Weights of a small GPT-style language model, trained from scratch on English Wikipedia.
Size: 8 layers, 6 heads of 96 (1 for keys and values).
MLP neurons of a small language model. Each row is named by its layer, matrix (up: input weights; down: output weights) and neuron, and shows model dimensions 96-223. Each number is 500 + 40 x the weight over its row's rms, rounded and kept within 0 to 999. Numbers have three digits each.
After each neuron's rows, "raises" lists the tokens whose logits its output raises most directly, leaving later layers aside.

L5.up1695:467443433494478480427478499518550459489509455493558537478523486579552470631562504524525512547417446483550532528529510513536434504492547475517527512505565531531461525535473540526518495465508586468451438546502449519530463534519504540558474505462451576529458557468578565497507548446510515487480535502498425501499491497467488455491508505495595471501459485519506517558527474606460511489456
L5.down1695:540485481496511543600461500506517558480520483528493528491501521581463555511514554486514498484551540468544457489516457498453539490504448544483448529512540490588537473543537547562567503531540557526565484520515486539454502466540495509446554470476495500491474470463513473469465518467492480519475472514485544483484555586557513526520525466450491442489510570538520484496487519478541467500547
raises: "age", " from", " buried", " whom", " inter"

L5.up758:503462482422515496572553578522413475476510474458561499519449475454492459497484520469579451434519430457450492541504501471437454507488448538526567503423545499541517518532535520509460440527453564485515494552557480501545521582488521501492443513478456496475446547501508471548528465519517527609530521460459479504463508549454399496486491572437526493477516587530453532486550479534517518545528
L5.down758:532475513496473501469424430496510550473547471479515518477534455510458468507522502508497510502543419457525471494515490505570493525510469488600534565542478504513511489458577414463507455451477493549493485515476472460459573513475553485513573536495532440498472559533467455480537472492464483470500517466481503480485514541537436481491520474459524542477546566515497505459567483500524437491565
raises: "ical", "ications", "ically", "atic", "ify"

L5.up1180:550545467478499488484571474512490572523586498497591485630450497467492514489491506555458462474541491484505501497468540444491514474519486531493468525512531511568498510499571499517527535463458497449539445462509519529518494478490539493503541503577486465511506541537560439468462514541485574491494467472483474472533501492449504521526640503523499459479498505497424532499502525530501544499515
L5.down1180:481492501509472364475466472489513589495587552472537467547566459503444499561505459462448563528535488427550490531455597490487521489479453533553529492553531475501528469456516463511497487472526519464477531530494519477564510485553435513524488535421585439466553518472526556470453444576564574430477506529546542413454491497521446548449481524478479534462538523496511468502544550570511461516563
raises: "ind", "ination", "aking", "aine", "line"

L5.up476:417496483470455564505491521459473520490498563521569506485559467474451536505530492524564423420480508461492555485522505570498498481487522465554467498552491494512453558532479586554542449501441523524530474544554474432509470511522468430500465486522533543490495558434462451587517517474538504493516512515533466546544512480478494479493448489587520553508592557542512431431547485528593398457560
L5.down476:519479549477523508535523485501468481503493483435494558552493525553481516512520550553439486453473517436497480502458470457494587452541529484523435442437511506513478487485454493533514471469499535488521426514567553437464502445557535476562482482498435527357524500553462507471456496462455447481482445468517517515453394553489504482513560558444494587479487539430498503572540476533487462492547
raises: "\"", "\".", "\",", "\")", "\"\n"

L5.up1217:618447423503483465481399452524470507477467490434568533611529497506488500537549502479515549455520512506474525460439514472462487529536535534474456531514565506554502404415496451508522504517466477515456581473478512540530389483500502370509515551467483526535496484504473568487506550451551526526512474502528522436514516420486504482545540507461505525502534527508574513525498532577463503551556
L5.down1217:546581510520513399511469471445542487446414504479534495446483506516412454468513482479494511495528478444492461540433532502546518514477498528495488461506488532490474501323423471499417455538540492459501504429518452483540376526541554500520431486455409500526461487509451543533566494465490577487470560455494472580522529458517518502510515484444535538470557484473570532478500484456457521500548
raises: "in", "1", "to", "te", "ine"

L5.up228:539545371458469564504521432511503532444481495546490529508479521449520518523421498493501503473494512445555454515501422585525447546494504499457538497540467509484474515498496425437517458430528511465481484475567526500428456532541515498473472495523564442425512470504505441586476538446455435528514488523464497519461483476472480521481573509548487505430560491517410535500451520480440493542536
L5.down228:492436538470487482514525596472523502482512472457490517586499556479500530499537569465607587445451489455457479490538575569433476522443486487508511475516474507419500457521550429476544474448529457497495484457520547536485482433451461497508451512484456456438496502512465545477505562494473532502527547501470552420433439505474501516456497416465507422479478512480522513519514471521503502516507
raises: ").\n\n", ").", " Press", ")\n\n", ")\n"

L5.up1447:523520512479510549457499418463485526416480573567529520521525410572521447519512419489524514511497424528522522498483414486498461456511476536481486484491498434487560508573581439491450535523445505503540510550618493509519476584593481523502551440426399538438479506502502515493520550508463442578603468499592462507485562484448475416488482468499465511518510493502469541505540487434491536533487
L5.down1447:495480539504491462433571551492482493536494484452535515480625432451514475511548473473513503481517483514518453433477505464481472521460453505506529503463476478541501522526493484441444489547506467505544503518484489448488507480481519554555518518506505466459498523474493515497566492517490485505469493454434414545582466529499486521530440491518453522485450465434505482472589502527495506563494
raises: " July", " December", " June", " April", " November"

L5.up1225:528505481476452471480561433465507495599540502460512487573556461527497491485545512507535487406472559485456536511465512526479552505473486547472511517499552536410442472501485530499488491517484449526513483537490538597489491500482452580463562525524613476507514539536464530536501501499455533471435418470545509552503480509553449509494515551557550480511451487498521465483447514418482503442482
L5.down1225:483511409525520480464476474552537472486492474504627504452565534528523513475500455486513546245473446507569463502571465452485530518487513464485465478439509460469531498505562551457462504475466499566549489534479481551493535519506523517537504497499505540511482631506471461536493547497541440499582516501519476563494498457533500463458521515519487495524512484493554507490473526530505563494558
raises: "As", "===", "By", "With", "While"

L5.up236:497540438521546497511504488495560504491488513517513549532530526516459540470522549501493517511516485513493509514458487550579516530493509526521493500546541514501540471548494455497496544571431439461523449529499545533467494511498520531434540450522513451502520474473488486497547530515541473507564468457533503420519557488521498404529587479408580587544538546497557575506479501507412541572549
L5.down236:483481491495506532454462452501483579505617463522510483502452480442540575436498529473552526546509512487485520491523428537505506522535489560564498543527503475466459463482510491503413492479553507554537527507452517538460513461489476476498532500565448536445494510406480552503519408595470523533536506471501529515468532446513513459508545483523460459473478493457430523554451556458493480537473
raises: "t", "ta", "ts", "g", "tt"

L5.up1308:434508457528512525493489529519540513537464504483494496535452545498466500469503480525523550432545515493546535478492520492505547464513576578471518554465498564505516502524554514506452447504470489504481534455463455478534518499534464518447518537458512459524540514455442464507474477482531406559465469485472425466480531454501559482501507483519477454520523544443470485451461480430507522537536
L5.down1308:478495460431514518499460504530592503518529478554468503493453523520540440484454475518513527477570504523509514515516499546511485538536491575462494513538414431576523558591511503530445500521473501468430508439476400425553530517518453464509483536473570482467471532513507453523417514561449452431485436526531500529422507493495549517444494471569404492517488532569451516479433501480539513433468
raises: "ake", "akes", "ensive", "inal", "rary"

L5.up52:406540404471564532538515511499556497394475413505487559509421399459517406525474504432494486464499469549516509536501457488571535521532518454509477511497509492507529549505567531492439455455552457538481477459530428486490517440518544543494437495498456448482496467509483515568481535531493489464523459535532540523469410487417524450470540496461532517520496543465486493496448472457447486600498
L5.down52:528527519506531510509563524550482411452468548488519518492523495459484425516517508422476531424503543521510480461480549512467515466548542528496609492503493468468555503510563529510440528488575478546498489522404546463469474585492442493450398550494451436464468472488523464447514541434483567451481520480495550367475535520516460457496470483509504499570519544465597497543421579462485561485493
raises: "):", "\")", "})", ")\"", ")}"

L5.up1247:446496495428486505515516434516556566538504501428553555447477428534486468505507479561597488528518598480512520587496468529464541441427457462488446457508559484556490549439546436557533445472476515474490530475522457500521550483482437556539491390559504535575514508451490431470501489478511473461416508539485446451467488453522511497537542512492445482533501464487433457452506460413497523492467
L5.down1247:487477436499566562475444584549478493530495495500503560472512514521510482536496466460495478596514542515542509553557514463504488496458425469491488469494512467484545542427545462476485503446475573484521487409505484576452502523432411540453487453514473483473492513445448449554524477483495476542514558514453428559462504437532473567480480435514509412470470550473448534457538493501475491447488
raises: "rom", "wan", "w", "val", "ya"

L5.up545:504459516512538540444541469533505482524504519531491479544545523547552534428558584521440490496519494478448436477561562544504512461489417521478469513543543490479520531481483520537489510481455534485455505483500454527513523527498536535515545507511470521480551560460472448545596411434444481546538532485486556478471583466473429431506504543573417485507474479467444528502450461548483483507530
L5.down545:507441522494434535460539563471564480492459544539497511565528529514492528448568508493422462538475565561476549492551566530474527465480482526478552502486455529455524450536570536510499454579548551494559475429476467517522531515496543556432499449600460510492509531515470480454491555464520508473494502435489547483498574477552548495477540488525520516502471478461485436493514506463466497526495
raises: "athlon", " Women", " Men's", " jump", " ski"

L5.up1648:473450516415482538439503452448463476455496459568450521536499535524500563537453485498462503507489530473433518511452501493483541607546491515510514499487491487554445548486548558448511518500557575464474582531539455523494507462570522448550520553431424509462581548469462489615491476530516523494449580526483515476514492490521510476575505473550524488497542572499484466456538459465481500550530
L5.down1648:508477505512523517474485477513470510488507485449535575487456540459516511481484417577531550538455526431514504412540474550505494505458484515516498493577528473556432554477494561483451488434537496488516466517455548538480505490551493475524463536491488490498543527495469489456513548498472531509468521493551460298441458409426504449534501482557575387563487592449437494504549485493492483486524
raises: "\"\n", "==\n", "==\n\n", " ==\n\n", ")\n"

L5.up941:542512523515480444475522570477546513526513497470530508518406425528505569439621477525518485484528472485518527472499471464456519537415495519514561468513508465574415472585519539479450450520547548498507540488421553469563494506489515471488582484524472520523493507465552482557454563482437520504497570431531479515510559552544538473515465532476463469557472547474494489477465476517453496520554
L5.down941:508479502523547530527462530493473429565519470574486423441510423431502527429588485522562556465517510477540552458524488537514548519499537440425487548621471553397525511482551462522535542527495494482510487495426515525543535508502469573518481521445470528489510528493498483501523510450479459493545495483540454494469461561460473456481410585522472513487526538556552533529503506559515529483567
raises: " be", "ada", " then", "ots", "Representing"

L5.up225:426520500521516494462495497482502509393516487523440449495490537525420479534504508480384463507489568562388488473467438493518453520501558400520560464522514500531601557519535430542519569517464500533466507523423448537485544531502510552481416502514528502557474575578482514553516466532509507451482515442469476476520508479547504496544487468481494485522523530494385497462485481498562483540513
L5.down225:507451507515479535481495550456567415498534453489580531474524495456580480505513538530468561557607584523453529493519456439512536491482512491485481516457511509486462513578382549486461459493514448500440419459481514511528533464445495501487449505488490616525490540497476607570586533506495560524564478584500531499463568474433541470563520625557550570502469539493562502479530513462551560481466
raises: " are", " have", " were", " include", " appear"

L5.up127:539463493527481483517463426539488469486480467498454542537510499505470516444496552433529576559553518582508391551484515510551518459510518442486515491462444459479522532554528484510471476522508511534522530551426474544553485505446443468483476492542534457468512525453452547461472530460489502499549548485472482508441505427502509494458536522411504511535558519548486409491502452482475549513470
L5.down127:481495426549514499478503532424443518494502437537534519426527494476507513469514459497527528470557506426491514479443478490478517513543487521501494461552511551520545511477454508421460472494487544495488564499523482535498494533501536453587524478452516561449451518509531496513469460431546416527473487431407519499454550463460503456493475481507487499478470543599545461525503453504517526455486
raises: ".\n\n", ".\n", ".;", ".\"\n\n", ".\""

L5.up1713:443516439487480468532464557466530543464454477443419533515477506597472503503507526562537441477491553562559438450484565532570448452449533509524506537496554470513537514473467577493507500524450457496495522473522474518463452493510494510507533488466590495422535525494498493496450548528517473494513514506516501549539498566448529450536526647475443555507499563450476455544556490498563502528525
L5.down1713:475518512492473515504550480538517474533522481518508446505533567495512414561445476511546496441462520548461483462472524542440545458467491433513450507521499494470509451489531526442546535539567437522472419537492544572414506427523592525534501404510458459543478529507559528478429576524610515498525526538448548466549430487421429523499595495506469568456531449498523489592520579488511520526478
raises: " ", " about", " around", "ll", " up"

L5.up1500:491492442501510505551463468511530531533419482502541555478514457486490494440494453455458461479539494437481518495435529507530503500490527531565496453505523486442418452534593551472487478512460592561492456428464509544537512577480451492481494471507533512489523487485452467504534539443515478486457557522432512524528583521457507506453465470505497468503565456457478570447542461502457560463530
L5.down1500:625467557442455509486518522461531452498492452507475613476487525510529605560530480466468474458528568505534512493530514465474460573503530498478476520480548539499504461483526497485503494439447458505460418584542539535520510503501532475551466533529516542457436531540513487495452484485434465512451450453490566437566556465528427453526460463485518469456487500551541526462465506452538513501439
raises: " of", "ary", "over", "ling", "more"

L5.up229:541492538493459494569576478564525554563536497518476497580445565501604488502542465458536488502530505512580472532575556509479408590489508453477537496549562528449494485420530517479492438487556488468522465466420523453536478551535511507520479516536555525475454508545447489512480465458503521469502556446458580453544479532471528545479457505506498491532534490442458554478445521482522541469494
L5.down229:607455554507572477450511465544464486445506503523502454564508492457574491495530468512492575533536563483430483506402463514527473542493552520558543461536515478458502444469558472510501548491518560445418531480557409531447522490499413483497483538566502456468492445555499467520460516444455487473563524486469489383413418488501547471519449525503460538502522429467557475551474552517475481488573
raises: "bound", " of", "wood", "side", " Coast"

L5.up400:531512559508455500523533469516489501479502543439522541505512507466436519447427503440523557441519471491487502417502472449520443463485527502556457486554502539501502490541580494542529459498499542459473444449505511506549416583421481496454510535565502533435549476538486565531483443489427537492519552468507488451516487496533456554483499462480488462436514517464488545478545483532469550508432
L5.down400:481509555520522523498457464569472463514486565573493575567513431435444489442489495509517528477499490560535425553532456543538507525501556485514522530485525560461381524523467487441499516493553571537528455462524498541590426609507539579530512443468548530429546530554541517510542493461469477514479524473512527486554515593514470569478499508469465524538502460545492503520490542457474562546468
raises: "ance", "ial", "en", "ising", "ist"

L5.up1207:500518458490479573451530516486491524535463547510515491566447492574541490464480481489573482544484476448550592556474483596434514512530540515544476504480505493469515439552425540476495508482524450483514460478512511463465484479530560527537479543527457467566546478483532469501476465494460541427482525492545471357455408462477560435454555487428524518527545500455517519472534561503546543441491
L5.down1207:490502442511561464468400488533473539489502512486476510459458529486511483447487474439602575468495443468481451521497468550480573460488456486529513539479588497520508428517496527477494496457557516493607518452483516511453501455513533568631549452506458498484544470491545460506573478533463556470510491482479491474548406496461555538506535515489491475402532460461463540441591552458548513459527
raises: "aux", "au", "g", "ld", "tt"

L5.up930:471452532618404491587474501572499502493475562489484526535484567493472504558558456432512535505449549556551511513468480536550477520441474446598529518470524495438482437451468502524484505517510504504535482513485610495446466509510423404486497526471504541481532526535555518548520476486509500515541499441449534507563515505439468508487557449431561486427542478490490442468504510559527537511525
L5.down930:509458452506461538523450568538477448493571573441526444452475558515521428484497500505414498461497489525463459496398516434583416589466525477475520476468523441557542508464482562446509470487490544518530511499414523508461532479546509469522498552538488488519523541488513480591543430503573467518516540548525485489457422481475531497469473439435497495524547520490517489540491491462569494591539
raises: "els", "ater", "ist", "ights", "ating"

L5.up984:496529493494484500587557461442511550478488485506495543525525502464462489481540444615483470480473498402541520487497437485514515565475566483554431411516559554481485509496496471537541556488526480463531434468585436457556474484435465444491482543470547526420544493453472474527540455487543550462518480446481544446513519536434524521550540533470548527526574542519464457545543497494470500483561
L5.down984:526421486458522494515538504467484446382493473515556528501500486516473423543491569549456480618469442500488472465504541488523428529536508503567522449532524421412525513518538511512594571536468500441475492545496461561480469508467486479484493519463571497505471505465489500529501517548516480472478452530524541481562463538444469487439507520567547519488571609516502466490443508509548507547527
raises: " six", " nine", " eight", " four", " five"

L5.up1539:511470548542501506545548544511488544500500487554486480489577522460553518495544538564544526462538441537555470555475527572428594404485489512420497493530535487506491471486544514493553456432548502501486445490490540511538514506476561546487499516490490591402445452472405426527546521549505445491429562468524463542449537444509412464483493566534518477471512558497500497517491500540536489507511
L5.down1539:480459495496503536467457462480446569450493477546507465546455546494495501521507508531500518393542511516493545441577424548449466435516478547481509500478540501517527530502479533537472503453476550529544398551534507506598540579515542498450462516425506547505521482566532556434426467516540446516549444527485500544555495473536521525537500557457530507508482573426578520483432525523496409560502
raises: " diss", " degrees", "ph", "urs", "ean"

L5.up18:522555464523554449521476481439514504568480454533444430492506523541399466436455519486499462519534477481544480563477535475500523495532527522502504542497498506550477461517526532466512513521472475564575503498529503491523535528439488452498481526499540412497516541495550444557509568495458562514490524589547452448471576571480458479556501471455477472537540516454479511477479515526463474474513
L5.down18:471565492531580493546529494514521465447512496445521552520534480463503473514523500546460495428449473543439515508548516461477509524525503482541537503480497449443523491421472507451562519484527595546465512481419422446471536416442518496527468487509471525562511501488488570497486492489435496480466507522495431495484524505500491544552507499490506462490478444504522526525509495538504499520486
raises: "s", "sp", "side", "sch", "uc"

L5.up1333:553472480475521497396490521560496526450491479472494448472504511570512551484491458478480591474569494486510519525419506514465500495511511479623540551478549467441473498534536482458463598432458456489562471465529548531497469450508449511468461475453584572541596534431593490509501528488451496455477464482493484514510510473516510478508528488480499583552523492546445481456490482465514517535489
L5.down1333:514490560514617519527501464519534538539510479510479540527481497444577449470523503491473529460542496428503470464458532519524471486497503477419488476573463546496458523557480488457501502416566531463458488483549465445423520470519449458465401551497518475511428500507491439523566456513491491460486503556503487461460508447433517496492502497522555534550440500565452540490475557483520543552562
raises: "r", "alling", "ond", "oll", "ourse"

L5.up612:557484523510623432546493485590522491462486483496483525533421438467496516556558498516467450454499558514499483517449514527480451477437553476558486474544472467498454512471548514476432558575495588423515441491552504542525492535574497495426493456492552494424483541458540432496513522578533545494447506425476570434470469532417437524556479480484445424480454456467539499411530518500471471495531
L5.down612:495458518473474475548427487537478528507509467477501520515500521549491544523542469485491460499529482492529476487507539509537466504511452568535546512484477481551563427462509524453593526507507541543516467485578516438481447510458547529480480486512507518570474456535494449498522563474529500500553483465505519524413535468523492550487509501442487494510464498445484495540484487424537474486567
raises: "onic", "iness", "ite", "yr", " Heroes"

L5.up1615:478466493479540474488544412541424498495457517502554554469480481525538530469516560460469439490549482477524578461575591467513496601460472510528483503522580500519507466540480537550441492480502508477490448491575496493485434525505510468471498499521503441482546488469496443504428495465513506533556396577489527442504521485555602491500489507447446448516527479492457502498535475522537513457517
L5.down1615:506503475480471515518498517568544504465544531573550476501529562550529474571528484473467459448522464474514491435528437446562518523471562411553533489545537605478497438481529461477562525467484508482607516511573487469528390507485493536524482512540510501443475513493445513528443452469551452518594522547460578470481526510547530519498500431444504435504446471465412472511481523531493463462455
raises: "iver", "ight", "eds", "ock", "oll"

L5.up1481:455492511490497492524497485585429441521460442491479532517456458496512515525562506489572510542540479530467528472559440543501558511543541474542516554487486452507506561466474470477435521497618462455499573541549503468537431480607513534498532477497490446479529485512476541554422506539475485500507462468489477487512490540494510447538479465482516491538490467450551455420576542497471598578469
L5.down1481:501550441479570531623479481474486525520506552515561552452458538526437497527529545538624475475535552545500508519477545528480464469508550549439545546434547426497394502427596604494538519528511469490488495495557566489516510482533518512494500536543479550479525394484500469444512478454482476461480459484487458394458451439464465435485469553508496528483518489490501461521452536466455517486504
raises: "\").", "\")", ").\n\n", ".),", "ture"

L5.up165:507487517516490520449478552485477491511505523510557510479513498431542465542484461539501536496514493472461532537456495462475451524522533454403541516506550572482412451478521510427476523512597516502525549468593455543445451477562499515594498481465553517570520559562465426588535468535474565550472564513477526454527512465585536438493499524563545531535392543491512404510548430470450519499482
L5.down165:469576527572465414488451504465528534458474488478498517476501499475496492548523532519512535496510570552516559501482464541486559545479513452426511521533527523556511476463480482534501546538512478509484474517476452504563491503437511494426543499574510453521507460531494485482524476568507586520438499440497551310503482490583474405511541521478481487496462575503428396573511462504542538457530
raises: " ==\n", " ==\n\n", "==\n", "==\n\n", " with"

L5.up980:541464508530444465548507481491570506470462472512510468576520519491437540535510430462536514475499515534508450466532518504452518521471531577485448554447481495457554546472514520450554464534474500460472558514485543507474426523507447399500463516565497516513474515470566515456482485490455517466512531459546493510516447512497470424503526432509594513566459503461459499470503484473482571419527
L5.down980:569525566507439541479535481556509509444486491528447485600464581432489517505488509502488479527497494512427564558504466490490501506510438544484524514493498489520542567492567450479511552489507509521528502449525523544464502578480468467515533572561461568449552456499587586527502495525455498569513509525505484497428473447487523400470502459471539562437462492479443479542466507471467558448517
raises: "ric", "ered", "all", "rog", "rang"

L5.up1403:445452413564513463526431510454567550563491500507527455516481510492449535560477439503538499458506464548505512544505475445525483504507500463517602431458503491584512504515556447470390481448497493565575497523511509530514476537498535562564543484476479544497532585495509509585468555514489445545446531451472463436510502534524539458507443575542495521564529528567490557435486488531497543512536
L5.down1403:463476494451569500556481568462438496426430449550487425448466468449413460492479589526487446488455529468520506485498465472491563517536464521597476458451548533473470447493557523509512454529547489471527569490454440507432561541449498469446491469470486488367484556530468475506471555602542502508524486507394528495449547543521508506428516512531514509431530493532451507483470525485480510510473
raises: "ly", "ively", "ize", "ible", " City"

L5.up471:544478467542514553480476511542551481481493505511591523519558443538535491467477443506484503498520560484518579555465519515483485463473426491545484515449572487497491470550469476530455515511485494482556466444521509465525480484478436586423483538508465423461532584534551507487494507527561499497485410450504516471532545525499448519472581540515467489452491500513481533550516486458568574418503
L5.down471:551497484484574430502574507505550437464465437469536474504510486482521496532519476481489502497515516515489496478503519510475531585483472493465489503549465501471480508471540499499450476534459449525597491522470494543482516487439525508472516471506462462534479505459535581502476529551521531489502536458492453577526474560521480465496461488576544531489524481509483497526541481460554478556441
raises: "ates", "acy", "atives", "ace", "at"

L5.up395:413444429517397523531501470539515473508443533549476539528491473467470408521533586476538530547481445399532461581504456484529421506578548482558478503524518438484500521427551449489496515542440461488419510496465460490452524491504580508440468493486515540522554517560500537508445565455559475471509539495501475513474520458485530467520502427443484492487483423518532486505485446531511551537501
L5.down395:446547533478536491487429513404500481529574553510552528517572435486503524487475461533427429448533580520500516476500474471490532446521523461490478469451470481498518510343493597532498460442509503487508470502485577556560519490494525457537432416561548475436486523524544434564561461483496487481501453551490484560467472482502483470533524538487523540519486532549557484453495495483529484545510
raises: "onic", "atory", "on", "ons", "lon"

L5.up1136:530442441524458467424533463545557509486515489599469484492440518544480550524553522494466448505458521491495476464474512505507481498506637502522488422481479530561485478445538432640483531481443519440496502502453499574500518486523525478476503523460470541539452530528512554473520456479489540469397459477491538515583493511516518522532491545486518491496466499462503495450538556511457470538526
L5.down1136:487541518495452461536532551431511478531541448384476474525443556481512532470477563525540503488523502485492506530578470516471468449506485528538555487498502489466490484532442533471483537615540479472495505490529467466459418486469483504530470487539441480497454536497528536526541430493582473578490492514533568426567520462559459506481541459496521548499557453529516540510431470545515480471455
raises: " to", " into", " onto", " against", " towards"

L5.up1044:434535474472508519523519529489544523545419526511524591448542540510573494566552509536527522510491529512474544550510506468431475447531495482439516445462552471434504415480538475476517481524469442489429461533521513486524539571538485500422487552506547420550597497491507584497519470517484505553471496397556524509534475525515470532518451486557497529522447542472510485489516504484524500563451
L5.down1044:479547571470524607508510483471470515497544485553530465552506528523453481500503526432539537489514564390516436478527490520483512486521468458493495504497472510541519524483595461569521467533489454533463559520453528479555435485540486538477527483413498512488581510511472527523523535551562458495490522506499522537562508506443452505432420536492453541482428551451397548461470518533470442536492
raises: "le", "let", "led", "les", "ett"

L5.up1574:459527421491520483468507582535562514542483509454470457504483566569545458502479478459493439413510512537482491480417494458454553510522558477592470541485491520495531493507448479479486508520534551465524521535544436501568508489555514518497509496577430504517485479517533480537511464523506481538510526545550409504462454564500483482453489408484488532453427527414469555677441475522481497533515
L5.down1574:495523513559455431508438509487397510516523486422510516545540529537514487482477540498505548491512491493529538457557594491509473531492525512521511518440552539427489526517452466432415488547481506491467476520466500537441445556484516533475498620476541545536475484490494447454471530556541523443546534430523490448539505496602513433485538536517605545498515420505508446563447487516488429483465
raises: " altitude", " distance", " improved", " relative", " ability"

L5.up931:482542519521545510517494507577508455571517512508542544460512459557548514505475501488511484521506463506548519504474505501506489517511502537528546504508553541511557460531540545518419480508482500433515445505438544533572554560400584455431506488495539494511498561482524529515502543465556530543478486504460536499484494489474490508568491504477511483433536538452487569511527520463458465547432
L5.down931:457461552474447432529537557494450484533535522493500448469529528559550442490471529526446494467502471486419463421463472521548478492445465572547536542510514537472487496396540436515449480419526490496533448437416464443436429442475514499520493560424504500519476546458484562529477531502488479505495396501478453529419523594501457479508416478504474491527521533511444452459582478497500561485378
raises: "act", "mitted", "ha", "vers", " office"

L5.up1259:441500517517535547563509478484514494550504461534480459512414403497538548595499509472461478512430529443494504568493526466505505518575532447595543520492492496483522473557548530533492463497427553461475491514523515522553519480478473445544510519541532525493426509487456541518579448463475487509501528465514536491560498491579481536505537439486458476488504494514438497441510507476485537539563
L5.down1259:438498471469490554489517494488442517520529464508438506584466544542526509527513561499450512497547465551468516475462475535520474494455501509490501427501450503539547505588512533496497479491517584519499509457494497534503485523425435479492474503504452430483470536483559472544599475483590492549437513536421519517520509589491510531519559473476542521420502500561483532533438472474465516483464
raises: " to", " towards", " into", " when", " toward"

L5.up705:461527554556521550531509468542491486453518528405546566447508463542526493514442447454544519471476493559484531548550478500515490465510459557433425475550525515509455393532521557488487505482487503449456546469491489516474510560453481524568575504456509459531503511576496557538451424464534536455538556488502508481495472443507491470568422523548509454480577501454511531511431519448456518444522
L5.down705:562551458502493461532564474544525498490505486443516530476488495500497539516460592538510529517587457508508483523493456519461438494526471490539578519510439569502534514492450503488494455576512478412548480526534534402467476567468529527488469467446444535513473503528497544490490446521545514487497570446409461626513437498515541491553532526493484529517507502506543503441479473490429515482465
raises: " history", " existence", "int", " annual", " career"

L5.up1443:567497548478528456545420498492484412510440494491513506431541500443480494403545466534518526400453529582466530440525543429423457521480501492495465581489479537499540523549511496475457445480487460538520473439498549434537510562467550433510446505494515415507477521561507449530546492440444563520524534463548523514506523547460523492491473622489527415523501535483481545495481512451547445573535
L5.down1443:577493487535499481516572555559516536530484520486517452411447510481554503464472486472516560453493509518554434435459456461556546531520527533547577471478542448522532493416447497532510506458519556555488391464559558538438475504475565519469520494545528524420507504431501521493498458489423418559463499445499510527476559511554480461543486493513447474485513479485515559486578459555519472447563
raises: " another", " a", " an", " partner", "'s"

L5.up1326:511517455496454524450545545458531495461492525475529486499507527463489464456456539492500472541501493408473460514509544502526520491508525476540578513483486535433545529490551510523511479503496443531578522507393450513434523498518501512546511519506506450501470400492427450564562572551490509430489550511459540446507487478513513511433570521504518447522522513462485457510485522541533476516482
L5.down1326:595541481514531430490483525485559481437473489465536469545530539486483594454462479516480517553554508522421500486447521500502439450446477575453541577486604549444435482517538495391582503455482446508461557521564485501469468424467489489577448453473414491517553549508544491438444541479509489499503520466550514467505455463533479490516564513467517499512504437493532491532490556475495526463407
raises: " of", " capacity", " length", " altitude", " diameter"

L5.up721:446504450485544522546432456525479538498535467551493536488472482419567472557468472527508456449409604517455522558505569571527592490484542515492545494505525448531476538508541531484457486406533506479458491482552522514442426529555514452474531508493460462537512509511500435462534509478469386455459517548483530498570483550493504497516494545517511483486430477462517499438512492515471569546503
L5.down721:495497499531598498572533504506468537550527560478530527518554471492390546510453511492510504455494493487494554445561507586537508481515488552493564547503530483444459475465523505508456439475565521505535467473498560518495490536502462452472560468529478461478514435469428443518472532481476538457428521505600458418430520533489414466487456465524432504555516475508509546551464538496475504491497
raises: ")\n", "\").", "\")", ")\n\n", ");"

L5.up981:504523550540431564498453524532495467478510497471471461454428469459576485439542534514557427513429572491519538446499483532493557476484464473432418529529597454510467410472472501495494523560555444552455504418401475516523489513548560467456510464445567526540516497473576464545538560468444506455465526551539499498514438452470522502493488528477536494528506566519469534476465415477449512485521
L5.down981:483432432526424506549516463532531545500524475496544520481514593547525493550539545532479501487464511542478543515507446559499456543514522485484462450423535572514475539500553566542482492508498574503472512521500537521480461511480551557454493568518481478560512463506531458453530522504453450586489544520496558535499380553467537512380483502525445520425513503497522460437462462511542399522581
raises: "water", "ance", "ers", "-to", "er"